Weights of a small transformer language model: tied embeddings, a variant of Adam for these matrices.
MLP neurons of a small language model. Each row is named by its layer, matrix (up: input weights) and neuron, and shows model dimensions 0-159. Each number is 128 + 32 x the weight over its row's rms, rounded and kept within 0 to 255. Numbers have three digits each.
A block is one neuron, or neurons of one layer that tend to fire together. After each block is what it responds to, as a language model described it from the Wikipedia text at the highest values.

L3.up89:145127106138154106150144111149102211105131193135138134139118119171127103123114142145162108173053144116094136108143146148142132121098166163175146114073158172049141142140172106148130133103137140180118186118154168086154124156114165167087128081107101030055155104186147103156147147134175103106109144159120195095094162117076118131123146097103114096130162170108158148115150180127185151127099101120181158092100055114143104138124194146143132174105083120070160115176144152130165142148107179
L3.up276:146082147132115098179103136049105125122137151122180157153078102116046105105130129186089128139066155099091159126131110192122182155167152125147101161112164135094170121125144154191114139090105173118151153139125178089119135143108147159083171091145128102047153054103070108097119203180143131187108120130148141098150155126133125124148095139109129164119123095104166175129105134169144149128166111130156159100110084091119152144189169147093093167104151135053160095082136131080135085153124173
L3.up313:134175136132134092065153053111102159078159208132057128125122199110116127161101160135097038141084141099099172117153181126122091120168113172160101092089125096111091205142177156167153105087162135141149103097151177105141124187067204157076169124178119129098167146081125147132094142148121110175137150161108173084116160158150143171180128136106082126148134131128127089135137178137149126140087156120166122118111127073138093129156145097148089161114085112119133108140141121121099155141141171
L3.up463:157150094089143086135145141125122130067118158128148065161134125156094040078103173129109120096122138139172113114165165124170204139142134152142122161127145152157139165116177122105149081130120151129178120103133147164145127166194172107053134058117186107161142103125125089143104136130162129154125105173068121067133151112174148161144062100100096155143175120129104187096114169154106113109100112111138062081097113054149086136125139116124094168101100126194169125133130136040133162130110085
L3.up470:146113085098137129114118094182138167086127126103174150100086143089100122115124179074137103128053107115159076070157149134138192090115102157185177205140147159149143215128182073121135128146106074182206113116150109096129121078110152120125151076164099091079179078170105077089119135105153089125141132123116131138140121120165125153097117124159067117130153132121120161105060149115110110115194159091141110093122151082153122164173187130106094166137117110165147131142124112097062141139135138
L3.up483:153113112101168062139169091103107134098130157110192116134126131149102071078129200122074144167061110117118100125140150182101116136162133163142145144096153108152129191107155077184143117092126127151103114180098122197120103130150192139110138065120166061108185096121088123076097175111123081204146178100095169115152149145146138126202142119117079129140140113119098133129134149138209114122154117125157121110106098060151139173127180112120164168085111102117158117109133125070083125133115173
L3.up539:170198099106122135135121117218149096111155088150121094136120155142120151134138113073107089065162121172111115066147155143104041113137179109136121175089160091146119127108141093103098112054154096134107156099133094131188089108144120126095110118107224145155138152136124141164126079117077130164128137128073103180129085134113130174123097133079137112164158113096111109099104156102102123060015130100154102112115159111109100114153169109145141150146072129108134112088149146182055138130125119
L3.up552:136157120109146131119125081143147141070146078086040140131106131101119080123091125066143108160124178087164149114174152143115155135164157068160120121124181045108136169184103146137103109093125081125170092141087137119145133142110169149087159099116199150107125109130144141101105114158151126230144116124102129156137103176116164148117148144116062134101054099125112141169109171152166126136135141120165120123108050080134136127145172125200095168133087147157159109174132170153120217145147150
Description: First piece of a number opening a list line, table cell or parenthesis, e.g. "19" in (1906), dates, ranks; sometimes a line-initial capital.

L3.up62:155070114124138124082145146152171203115142136110086084133125157101109096107118135151161128147116128150160146104151152173131100120176122131098111120130129151133120197126125155163135134114157047146179143146078142168119074160108132122153123030131160105146150124093109173133133121113095084164155140153119122153146069108153098151164108146121151062077169076132156082147084203142136103110070163185204044086111102085133075107135097059156137137143129135147150100138144146097074163107133175
L3.up81:151138129080133096073120178134127190009127107124135089129149180107145092057158173137072154099115156147137148134133085183161151109101119130123166137110131179136137165147160133162154135118133092150130184129144154159129090173059149103089137063100114103133158126082096118179161133140115080162143159144061147101170132101128111144134114144098082090129191115152135138105128226135146044134104171137172120105101104081143062108121125065132137119147128102134134128157174152097110158141123123
L3.up308:138171123133095119147163156123145138103143147098096057166117223113126073127155195109135175134134150108119105142130072154111137130131121137101167119044155139128143112149139171171120125166134146130118150125101178203133124133116160087145102103121144083094162124118140104086156151078101116207177120085150137125154125161086171134150134095093075093151146190132134204069075153158138102125105119154129145088109118063104148121161120123211167151168131150065135084070147165146131170098162145
L3.up331:147156134162118156113138155196186159104122118142143063136124190081136064098138149136139133103153112182129124120189166112125128140115167100075159110128124134163108147128137160131134126177146088168157125082106100185140093129098136076167082142117147158156123164149146140137183060103063130118194123127059077155142051121109132147138074088140134114159134112119121114111057129109093103049079150126149115118108139102073099116128097110175156142170086151095105085136157088123035171103134120
L3.up420:139204123146107132085107147111128135066129153119105072136135160094154122137160152169129089149186098134130161127146093113171075162105119076129113108120146100172054131138084191124168130102145132145162145125154155097157069208114136070112111054108105139172095146123137140142147079103031120170184112111102140087129121132176121149133059168074171122127099109133085149069102134114128060162110168164137126132112132062068115096096129111150135125158125113107165126144152167109094113157092084
L3.up525:148129087145170145121155124120145176067181120106114136134132135100120071162138200156075089122177172127145132144175144175137111184105103185166127110059149137119147122105124134137144140130117137129104156092127100126148091137076219113136115129135124109085133093118094142149116145172033143191137124138084157122138102144099091145093109126073068123213118123131181197113083176182160113123065172124118129105129156119117117123137108100174154116130169097132136076081177142176094164169085111
L3.up580:126145091124106119072111138187093130099138146154124088144164133125086078107146222169109131121093146198146163150152175145137175131103179104125203125128139103139125131137119185207114129158156173137131187079161100087104061153093171091095127092106173081091157129114127077164159098079139093112115121118146121103142160103128072144145126120118087103118190095123142162096123205138115125121071167064090174097117090129131138115159109075151126111120127059135135116142180152088125092123114111
L3.up585:122210140118145146065080155128166200063156114107061107124138173107129107158122154140114082133101132119101180126175094130152064122072134148146109078115131109130120104123130169090162121124162167167156137056104140134139124188022205073144102119146100147118123125132146166153173144168066149145146093121111133115162126123122088139076102142092101129153133109088140121103073153139129072094112174143130145125090094125105111102152136101187165119158097150089149102142149167134073161183135086
Description: Day numbers and commas in biography openings like "(born June 29, 1983)"; also closing parentheses after years, en dashes between dates, "(" after table names.

L6.up116:141141117082107108064156100121103194137161103164166089134113147155104104109129214172093152152142114105152117122168143148166156070126124102161195171139144155158141184114182117144163105030136135097189142122118143106135127108159181150106138049048120151106147059125115139107062094128155118189101170105114135106137075117134080125103132108101081145159146096113116167130115112133106118106125116112168134106128069115110135163145174151103126069093078089101174096143122188096102167111126133
Description: Day numbers after "on" or a line break that begin a date before a month (on 28 November), plus some years in ranges (1817–1821) and second words of fixed phrases (as of, as well).

L3.up60:119051083134113155047136113060147138127163131208058090108107125100125141162150084134103128110171162128163121154124153177140057175124084147100149085137148121136116129137131182117082134120132095152129050118139076183160077102081103117182122161182142166124125131127108121128133076131089154127176098124109169135173105152143171124157096211076123111113126093116102122161127126118097139120085154084116140103116129155163132155157080116118117146116089119084066078115120096067155110131167192
L3.up165:134105081104130128090162073130153147143152070204095054090151157114120078125108085141119198105147115140133128119135164203158106147119091124145125130144116105189204149128131120137116137162118101132100097077109053163144110165135124156107176121128149077135108142137139120118115070146172099069130137222153126127111159141135099151165143105047124133135161130110049061172069167088191121113103166109122142118125080113137131112138102126065089123134112153119146089142146116066129109101091116
L3.up309:149172136146058103092174088222196101141151092147126101122143199104128128187153107126107127145186122135124107137120146166144166174116090108125079092161156096228171122189128163101122127131134076178114126095043122191163100155157071122070092136080161158159142179098127148164111132131064167094141129156102130139129126109125147167098088139072100140080100099109134123185096157156127122104114102126117133134138086128110084107150139100091148123154116160098114134114163106087100106128097110
L3.up311:124137104114132075079159084150159088141142162189105115131137121159083131114105064104135097091157101189113129141128158108113061189117123157069149127163130141147136139173157116109128116114119133156144067065124102093130089130164116100093122115158133059130158134170107127075092069110147123082145114189138160140102091097169096165131086098055106072079157134105149087143126189107130152127086132064114092098136136145172156149144106089141096160138071079149133073084136192093092144136147064
L3.up454:155159115115112130149117138092139138095178097186137095123132157127094044136077106083098218077091111070127124117136124132131195160167115120156197160133173115112141192132126162151098126106131078086160156177112105105127136089088123098161136106110155108096113098140131093098104133159110145127143149158132178044175178162068117126156142118162060139180134145152114098168135147121133131117125110043125136136104091098095147142116176132117143126118152209064180096116141108100155181164147151
L3.up537:127154104175122132119105123147169158105166079222104182110101082115107118132183088124141095088146138149094113132138155122106132156093133094076179103117155087106115132114089124118113099139121061125138156087115081147158123147092153100155140141161134134107104167111093177162141175113074120070148113181158148155083117157107115138141123125094110056101202125201093133073151143115157122108092171104156135127127073141119113161177123172060144138105093100105126039110152103064135138143215144
L3.up627:128201150141137149061083126118081120109151154112071100185124134107086046143133121178119086188110135113138113119141127158134173160122110145150239111148157121087162172169137113148082164072127152103096115133121102081124127120128174130138096137185129097139127152169101088105112083078153123105127184124135178096110154130131145152169080178148116062106099178105147117097159170108135132129126127046128142138144070120102124192149137115073085164105115122135104099151109127094183194152101131
L3.up635:147123115128161144101146101091163143111157175202142096171113145118089084108125119135094131068093194068108122134129164179114179104106122124175177092123175183174188138115154164153107115132155103100169096157107160110090113104106133134185141126145151121079130143060126072141108128184134111090173102162161121073185116163096133139153082188122114144137089117087157094159126118141100137082122153060129144121111137144169136130108122134116101165108139146060171096096124185054169121165163194
Description: Bare verbs right after "to" or a modal, especially in "able/unable to" phrases, such as move, force, leave, be; occasionally proper nouns.

L5.up35:123153114088140077071127068106097197168165145131091137175093194105110156157060192146032105094091149102104128124148134203123140162078128147174139123099135119136125161087138148180124114098178136139112114149142125121124107140138132129057104099103111081097131087143109173152141165134130066225087118123134089137139131142114039162143143149141075098139160181138147094169149128116114100123145135091140134125138095131077110142170169110116095094102120068100170117098174160133125116127167146
L5.up103:142118141148101120096141139084151145126147128131124079111126135087055118121072086125169126118185109130109106107166115126104113138114127189135141116103152110136102159066126182110127089155171118111154090129102111088143078104109106069173168070144134127171085187139147177127114088121095153139185129133111191108129028158143120169097026131126143144122131106151083096108138139141079130058150158154110117130119139108082091121096107114148116126105056146109143076121193160108058113196147083
L5.up112:141146128101152169082117107160133196063119068099109106179116169067098125136083135141140099132141192135086127128144192169119092126060126192131119092108112091059097188127202142134134114105127162138111173133122154143153124128101121083070079100158094090133118155150103154143115146175057127085132086163107146123133134144113069159124087133109124162136162192182145118114066143111110102107082101110115135133141120137100090167159100138178068126158075096117187104131113157147148163135143064
L5.up159:168130168149123170105155135162132211096127131135068144136103157104129139129106089129086118073121109161124127093161155115137073145165132191208129152118139117122094171127151157141170111106147057131151162115127127167120100184134131155088108142161086099115121111148096149146135103152127077114143110146120099121135150061176110169111080159146146101116164185138147099141115179135093099114148213120195048112095135090093056142178116070105092168115056114161177137122159166109076149156121151
L5.up192:130086202138111093085211092130128168063139152088073140151209180144056090153108147129115159088084140116116128124203144179168180158139108104127154075097139134093108106134202172120148147136135129147093106110177156163155119118102178156166129135134121123087143123175105178106090146100169110152174109122130118162128133084113168134121154098155123141161134167151162125147137167112139104078128138127165114113083137068095065121112170115128226139122124156111153092113185140095129147150144158
L5.up334:152199108114112165125149101221142179114151116123109141163111182142096113119071167135120078143131080140132126114182094117146126128103110113157135175118126171159213155129212137175128135123170110165138099169175047090162106146099185105119127112129104124076115112180115129135122128156104108138169129106080140151132136124148111167105088143146101161189133179120160118100083151075147084069129149173166114103123153090093105186124089087136108095126088114131184099113173165173069137097131153
L5.up347:120131101121146126129150109127116162132132152125139108146133143128023102157108176129139151102071121167121105114138197153096114093160132106172084061095110093163154194100124101178184122135138087172110202073149133111150160160085164106136109093058154099132182108154134140138113127104114132133138132092104106084144139117120108165067142093126146135108122184149083207136124170133133112121132158140165100093105129112145022128144097084177107134086116115155078148111117133091074100118083043
L5.up441:147203144131112118143122148134147146092140150086135063137146156153109122118121150195081127129160140137121114163182092139092146115129089140172103099112108158128151160134124159148150115171140122116149135153156137100184075192132087079126165089168078092107112157151097177180125170135119106134167090091092126116145115094098117180119101106201140126147138121151131149093144170151096068123094191193129080069108148092099061128080117139180090142119132123128174132104182156067049130150118043
Description: Comma between day and year in birth or event dates (born November 21, 1994); weaker on nearby "and", "(" and table separators.

L6.up255:104125147125105120103134099133130156139120131112097081160154185078102108077139161174106145078136151108111119127187142180154120126145172086115108103157143151106080135143136144113154128115160122156168143120111142115108093130147148126091119121097084180068129117121109134123145120102105125136212093094112104084134146103169069170099065130054132040139116126086108143120106206142099118076117150118188056044107131101077120089161117072130131120142142120123196105131210152118049123146085129
Description: Month names and opening brackets in a biography's first-line "(born …)" dates, e.g. "(born June", "McCusker (born", "born 11 April"; more weakly, other parenthetical glosses after names (Japanese script, coordinates, frequencies).

L5.up238:157106055068107054140113066106126131170125152152155133201142119170108127138047148130163153155168181099103110117129179165109129105114127122198156084150122119119089115143162148147100132110112119132156165126186138153126071173123143142135097023159098089103150123150116133116135110115173145086103159107107166100171117154106087127188147143101089132080106086086112146108123161141105129099157105161140149091083113100141093103166189125093090187112112139098178116142142178104105159166077181
L5.up275:165116133131107092093137157075122112095131105159162099120132135138108104068116215148157142121107187130172115110177088164117129140099152122151104063145124126102189114107172170193137111120171136124110136124144092123184115152180167153123135071109089088092094124125129108092067078147179108238173125118091135130137123054128122130187155173128138140171114111067105152103109165153131089109103129105137159119093132043095115088173196092155142169128131144110118129122142100129118113175119180
L5.up290:165162098082124166095145144133097179090158090135134071157105129146122124193120145124162114168113088087124137108132108132130129078124089092147104120127143163211114106041146130145089120085132100072084167152175175129184121105174147156179130161127159134080127109088121105177074192115098106169101194111089127103124104151097114129173177129123102081117116105122081157139130154091180086071125121059145126094059098093117118139105123118087158145107144058117120126139174169139062132123135124
L5.up302:132121081137165088087118111088113184120163153152199156178130144134051103127114154110156145133136136141116125141149106109151132164114109125128142148119110107116170104133181155181141145144161084130218091116127163063157166195132170138155132115121117088114110066142071141060174101114133147164104140120162129125152137131066064110158182146076110116125121155140115157174100135172147121144139130117187178103077149105110134098135151145174078167084060105187110113136108062097168170158098180
L5.up319:172107179152141088099106072098111125119160143145154156177124137136118114101122155128097107172119180124132156086144123125151117115053125120197140123123157134119130118155183225163152125094135054130171142137200082124135098070117119119118074116089060116102097106190136123180131149197089062196086116133149180094112149151084156131147145176139090104132052167172111133112081180135120151124077136133118160116083125126139126122136140086096082120104118101133143148142140156177088119179146133
L5.up399:152156125167152119114122082185125133105165178112148157244164160151126115156128115138086083104122183149140145120150073129090098119121079095201150166044138174135143123104116116139182118094169114142109097168180142093117130120158123127086084130103086167075120133183109089185075107173085112163127132117136140127122146097133141161101186184091156093124136194093128129097131155107121140128155118131110113098078092151132102166118134068091103118099146069123178140073175121161096115159166152
L5.up421:158135128105155096117111085095147114130158160178195179208175107149089078120106149163155169100116132152086134106149120169163147094147114077161119127157150111114169130109166131181123092168108163120089103127160109108158099113086172097106106096083099153064115163092130115155043107194091135184151142136108176130193136104132159155152144117130125052156095120066101128085103117162140090119153096157095134079088163086138126182137199073126141120091126108121136127090163141148075140168133145
L5.up618:126107095114111081097086111129113181139129111146179134211171135143118093136113179104062154114101122115152121102163093141187103094174116110179142134146128125134120114074129186168139114127160114084155143166082143127147127129158146147154111092141088094105146131096047130126094141147192111190145168110059155157144119130133137125159176129061094108152123135101137151103126160138182087129114137119205157064065055066112117112150145044121116108065100101085136116111140094107116128146073135
Description: First short letter piece of a new word right after a hyphen, open bracket, quote, or prefix like un-/dis-/en-, e.g. para-c(ycling), un-c(onsciously), (l)ost.

L5.up33:152184110126140097148137084086147188055159111124151108137157153085104117145113163115071123163014116128123163115167162122102134164119132130164148172085098076066125149142160111168163120136144100144164126106128122057142119153085162103136166134155136069129100076167141152160141148107113052166176110149111159124134141137146060167177126104133139100089145141155126133137119198126201128117099157130163134119125101130147109148181169110183099115067108072100117065133163144153096176103162127
L5.up39:140166112109203157088085137118159169147144184075107118154135149126083103092091117145124180111194087121157118115109111137087090137112164147142126167054119128120138196158168104108140116110181140128097117160152121105137094101096112142158099116157130131179152145141130085156167127103165090115161213127134159131102065140157128155141119158145135121139171103068087080129117110086075108140081093125171085120172106125100088143165186113161126134125053106165163071140113195131118199072179136
L5.up73:175179181107156109123129120157116185057113149127141151171127172120096111169141150109089073136117123131137111116144096099088137173103163133086157146112109147166141166139180069039132103109140148118161125147144205145088130152130109138137110112108085133059138060184092150091157117112125114133056099165100160117160134147153089118086166137116132114114160119106119146157141120138224098083123136077168161086096063091126057136173108123127120150121117023146145098108169125119109145140140121
L5.up182:157200181118166122139133118156209195058157141128088097143102138098122110138083156098154104148103090109113119074169131118116079132080110133170081098148106146083074138099188172139097103125150107156140177146115104171162131197116157113153085094168145060140072083145113124150127173105134127110114171182172135156166114126158111165164115132160119074096160095120132123110087176103152132165103136126164155100104136121119104149136134131163127104120103081118165033114157162198155144183120151
L5.up187:153163133125150097125122096139164222107124097148109088147130160118110004141109172144095136100113142093133128137147146123165184198077208153122120129165131128131130141151193136113147082153119117154159133151142156096149102167119172124083135066178122103105144032156132077147071107105175173123135127127145139116134159087156072163161096136166101131143193125145133111157115154165159125110150111104137084134121125148087091157130140152118103086092049105177105063094139150112110134157119141
L5.up237:154161126166147078075124109142142164112145128185092135180169137085079095100069160112165160100107125122129117085107170171117093127133186097194178133068087140156156132094181111102149109115139112092146121156150145127093143139103169129213125050114150137106147042147130132088081116108167124106145140100112151160121085126192047159106127137166049118125142135149121121159167121128180173132126115114129113122132073119088094186162149121152114121115129108164159072146110146163126202110122099
L5.up355:106196143125182095123147124121149169090156152137094122164144097074113054147079130154150157093117125109103139080157174145103115118087119155141156065068135060193161184105195120119173094127183099118161129097142151147109088182100169069110098094104102137154135034147108131151112127150129152123141154164124154110158130110155120124146050139116107086114173133116149145193133185134166110097108124117156164129129103117111106155163116089136105146144133166147160026119144130131071178124114150
L5.up499:142201144100193091081136136160215157121163137169159129169161143124099096088086159131155144128117220123127179103164104165110103142076113123113152104077124138168192127125239183124087103146134120174123120120181114117113150118141164167127088078164104109134158104129089070144097141085156099097113202200164132112117128129174110153148193126120102101101153143160145110086130116136118097154068129107190127117119082135099131154115135095148149136110089088131092118136144170131121146101123116
Description: The date piece just before a year: day numbers after month names (July 21), months in day-month order, words like late or early.

L5.up32:144149125090129132125154057088157104163151100157126166159087214131129144096089139128018168151069086111129072123135157112079146120116171139113133160128121093153137144177148112158198123122192160090175129137195157069140114108098147166089121142132127149160139083183113126116143159084137101122134166158042123142183105119103105166077119138146139132132136128120155174141104134124127123123118080095144133135152074118114124148147171160124130107119043159140053115126149129194084177123148160
L5.up124:135198119160151092103094095117066157141171156171061166155094187085110098131119112106126123094073118123037089113150109110091152124141108109182164143129188141201155162125193092128166156082140114155126162090162142110143112112088144086109131176105117118139187133141139109151112176151064086129141130182082127152096134178128164196114192171086108175154115175124129143144120170103125159144110113123135088132126152127093063173137115084104101156109158122098140166099160131110158115106170100
L5.up222:186076006131135085083139112138123134091155099098153100153112184140129112146121136116078092179116114149072167103137094169123112119115134155214129181140135108142120161106170153140045114058136064163104113091195078194163086144172111085135139106113110128139132095158154132133121110131152124098133154107131092155092126161045145116168133152100105129147094177111137147119100119059101118121138104094082141120105137107120130110152154128100126158152066122121175130152155170168113116116191145
L5.up227:168102115189124092128089115138159175144144091176206101151107134108091094104121168072097123151049144114145144120155139149077180102090114083135183177176139121091122107055202102164130130153168134125149137113144194106132065109127133198112116092082081161132183044142159139109077134095110126184186125109088156150084133136121098156091151143132100155175191156092111130106134116159156125110097125091128125120131160125137103135110142136163115113099110160182079123120129143098125111137191105
L5.up249:177113062090125105107080091099121120131146176105158136157119180199080065121068155159167148189104160135053176112129141189097130092124136109129120183125172194128068126123149152143095105109180083106109182135157165097099097115155152114128088058142101140129093104175136112152114141202105129142170134149148154111177083120054147120089137120089108187119122158138129094122112135084087150156146115134121141137069107109109095167105145115158155099123114171124148137118133171081129129146180186
L5.up336:126080115153123076166166099163133122094125119123156090110084142170095111096111164116157198148093157149094111105168139170062174141128154127128128136173173132169110159104121175128154107089205083171147098142131136127165086101165121169106125097141151134101146087119111066143099094153186112179082146176126138106192168171158171114159125153119136090159088178079119160120085133124147169110125103151175114128098138064120158180123120132081200218135146163129078095103132133156119169134130178
L5.up348:118122111158112159110108071088106127129142083097144107156088152137079054080155130153137083211117140115131128100166115167124149151104110158093194184186122194126103120083131104216166124080161121122151152129157172110129110115134117111086128113155230134128080130115140108151095106141135131192087182073111094150147118128120132106130131145146140109114160127167191080106119148111198114089115188080128120123085099124089133110131098102138181099103070154108134111176157166126101113194113128
L5.up578:129199104132128162150146104097146130101145067158162080162178164120130149204090124062109158171098106147127125108122182100102147123066158118144103109142201112090192155092190115105054133104130113155122073171149201138137091176144141199148131127143129158115101088090141127164169155145150134118159125128101157095158135157103125174137100131083131097153083169140125169179053131099185190100171159074105124139143089143121138109138141132153168122110094089125102128160145161110143160123174107
Description: The words and or or joining phrases or clauses, often after a comma (equal, or nearly; size, and this); sometimes be after modals.

L6.up12:132146068091154139109096111153180166079177129170136107150147134144115050092118159128088063113130147071108094160124128178122221145172143166136154113080177175129194144093133170129125095134099083120130096123141129151122137105127105117186134139106156137124120164087110109135096122154057110119140084149129116128177126126068156148116166205054128144110138087172115133080099131145111140061160127045129146090109128119135111104121151096131131128120124142057129044136113168094139114156184152
Description: Fires on the main verb right after its subject or after "to", whole or as its stem piece, e.g. signed, enables, en(roll)ed.

L6.up563:147158162102156098119157112176156184053124138148095144119107104077074090091072154101066128042117130182127168119141118162138076172119147160125089159115170107131237130157223125126150068163162129113129119128082121154135108145113111111151138110151098093138149058100091153117132138185088093103121174151140143118149099107135105150111159133113093159131187136140138143156130137126143133119118136104157147091122105139116046155155086092153097119146156052154176074135130148185101140153127116
Description: Parts of full dates just before the year: day numbers after a month (April 26), month names (14 February, In March), and the comma in "August 10, 1994".

L3.up90:141135178094130108077134092123194173088134144128137136109113159084146082119136088070136103065116129126135136134143099103126094180137105139145154155089139130136131146186173150126123143163140103107103096127163075197175107101089126098147069177121161143164087157119118138159139138138078159153127170172146197090126144153058137120138136158142060111179155134130130084189129154060100130170055173138093112108123083116110095226119144123118124124130102117134151108067127137143100163129126224
L3.up183:123184161129163098074190122114102184135132157113132126145107171141116097167180108157115174142157102105088126102128103135124117111147117165174136133144114110120087158164198061154146095113131120129129177067154155111110119137169123086148178073108160065063111073079103128164117139135183145184107148159161141084112144168108151119155175141130094088132171135057179143160123167086109171131069081102129143105107096086137087146150103087089102145099115047121139130083136135095071145117131188
L3.up275:141137140125167083102120104116129227109140152130134166141085136051097125153091099125091116075100139086107153121143111123128098200108143215122104124079148170138139163140169110127148083122123120164096107144062099185151070162088133090092121077143103132110141121162108152146148160137109110140118136168138150113209114157140067140187111135092055091111153119170104130161120144133155154132118146130179084105120125083110078154164117110171102159111105151165147089071138131176086111173209157
L3.up393:150121126141109023095120122135098176095143144109127120157074133075105040116161166090136126139107159132147193116164188160115145149119153133079143088097126136110078219153210085133115071118134102166116138140093164193130100093154157077129086074115140126111119111126101112136134142127149151141129121168126113128146093117125122124177095112099083129098158172132152133175096182123154153129101112123119132099118055106098090158148131117177133147144098101156145087141147079179089178145222127
L3.up397:107145136141202093126188163095133157109130207138087138172143140118135134151167116131158134138147085117141134133170122093108121213118192141155156176172128096153154166128132092146132150143109135093147125078167141166202104230104152124103119087167098155171132099138079116123136138077070155135113095235134141117118123136081126159119134155072124092135145125106145123159109110126113140122050171152169081115147082141094074145140104112140114148108074091149097083099115118067100177143126143
L3.up456:134100107087135089147143143152141140141146118124105166173152121082137103184121116177083133075130111071052125113132139119111086192077129152121051089114127094212155116197154071178149107156135141118129123135121117132124102123121084103100121113114139099084104063146138141140136182138101095137105112233148136097172165119086100122115124154107081062073179123170125144184122097154174134131129112078120132103118131108126123173176114096121133162136075112163132095066133170143094154129108202
L3.up474:138140130121141127106132129157150168112158118107091094111135108089114108107141073074147182129171163095127240128141160159151103177069091077096097129102110147121086142174151136178097122144146143116159146099165115182180109106140117075119132099129156111111122095113100115148120077130166118101122153247210157112097117166134139146137137118114087076096184106193117139145122152143143114102083120136138129114143082132117068166155121126190074126177102099149092074098174118153062158139148126
L3.up535:121103125075115042102089128122089155089151139114135140145031116100154065153150115150113124126069132066118132126151084149115106191063152212106100101167187101065107162142140106213139101157100107105146176149146220141139093162106141162119123066159129097133140071119112145078126137131101147128110136139174179127142185113135146118192146189183089092103131103153073128119118139154158152134156165106133133113109086150111124127114146144157117144105128092147141113109142124139134167175116163
Description: Month names right after a day number in dates (on 7 July, on 21 March), plus number pieces, score dashes and percent signs following digits.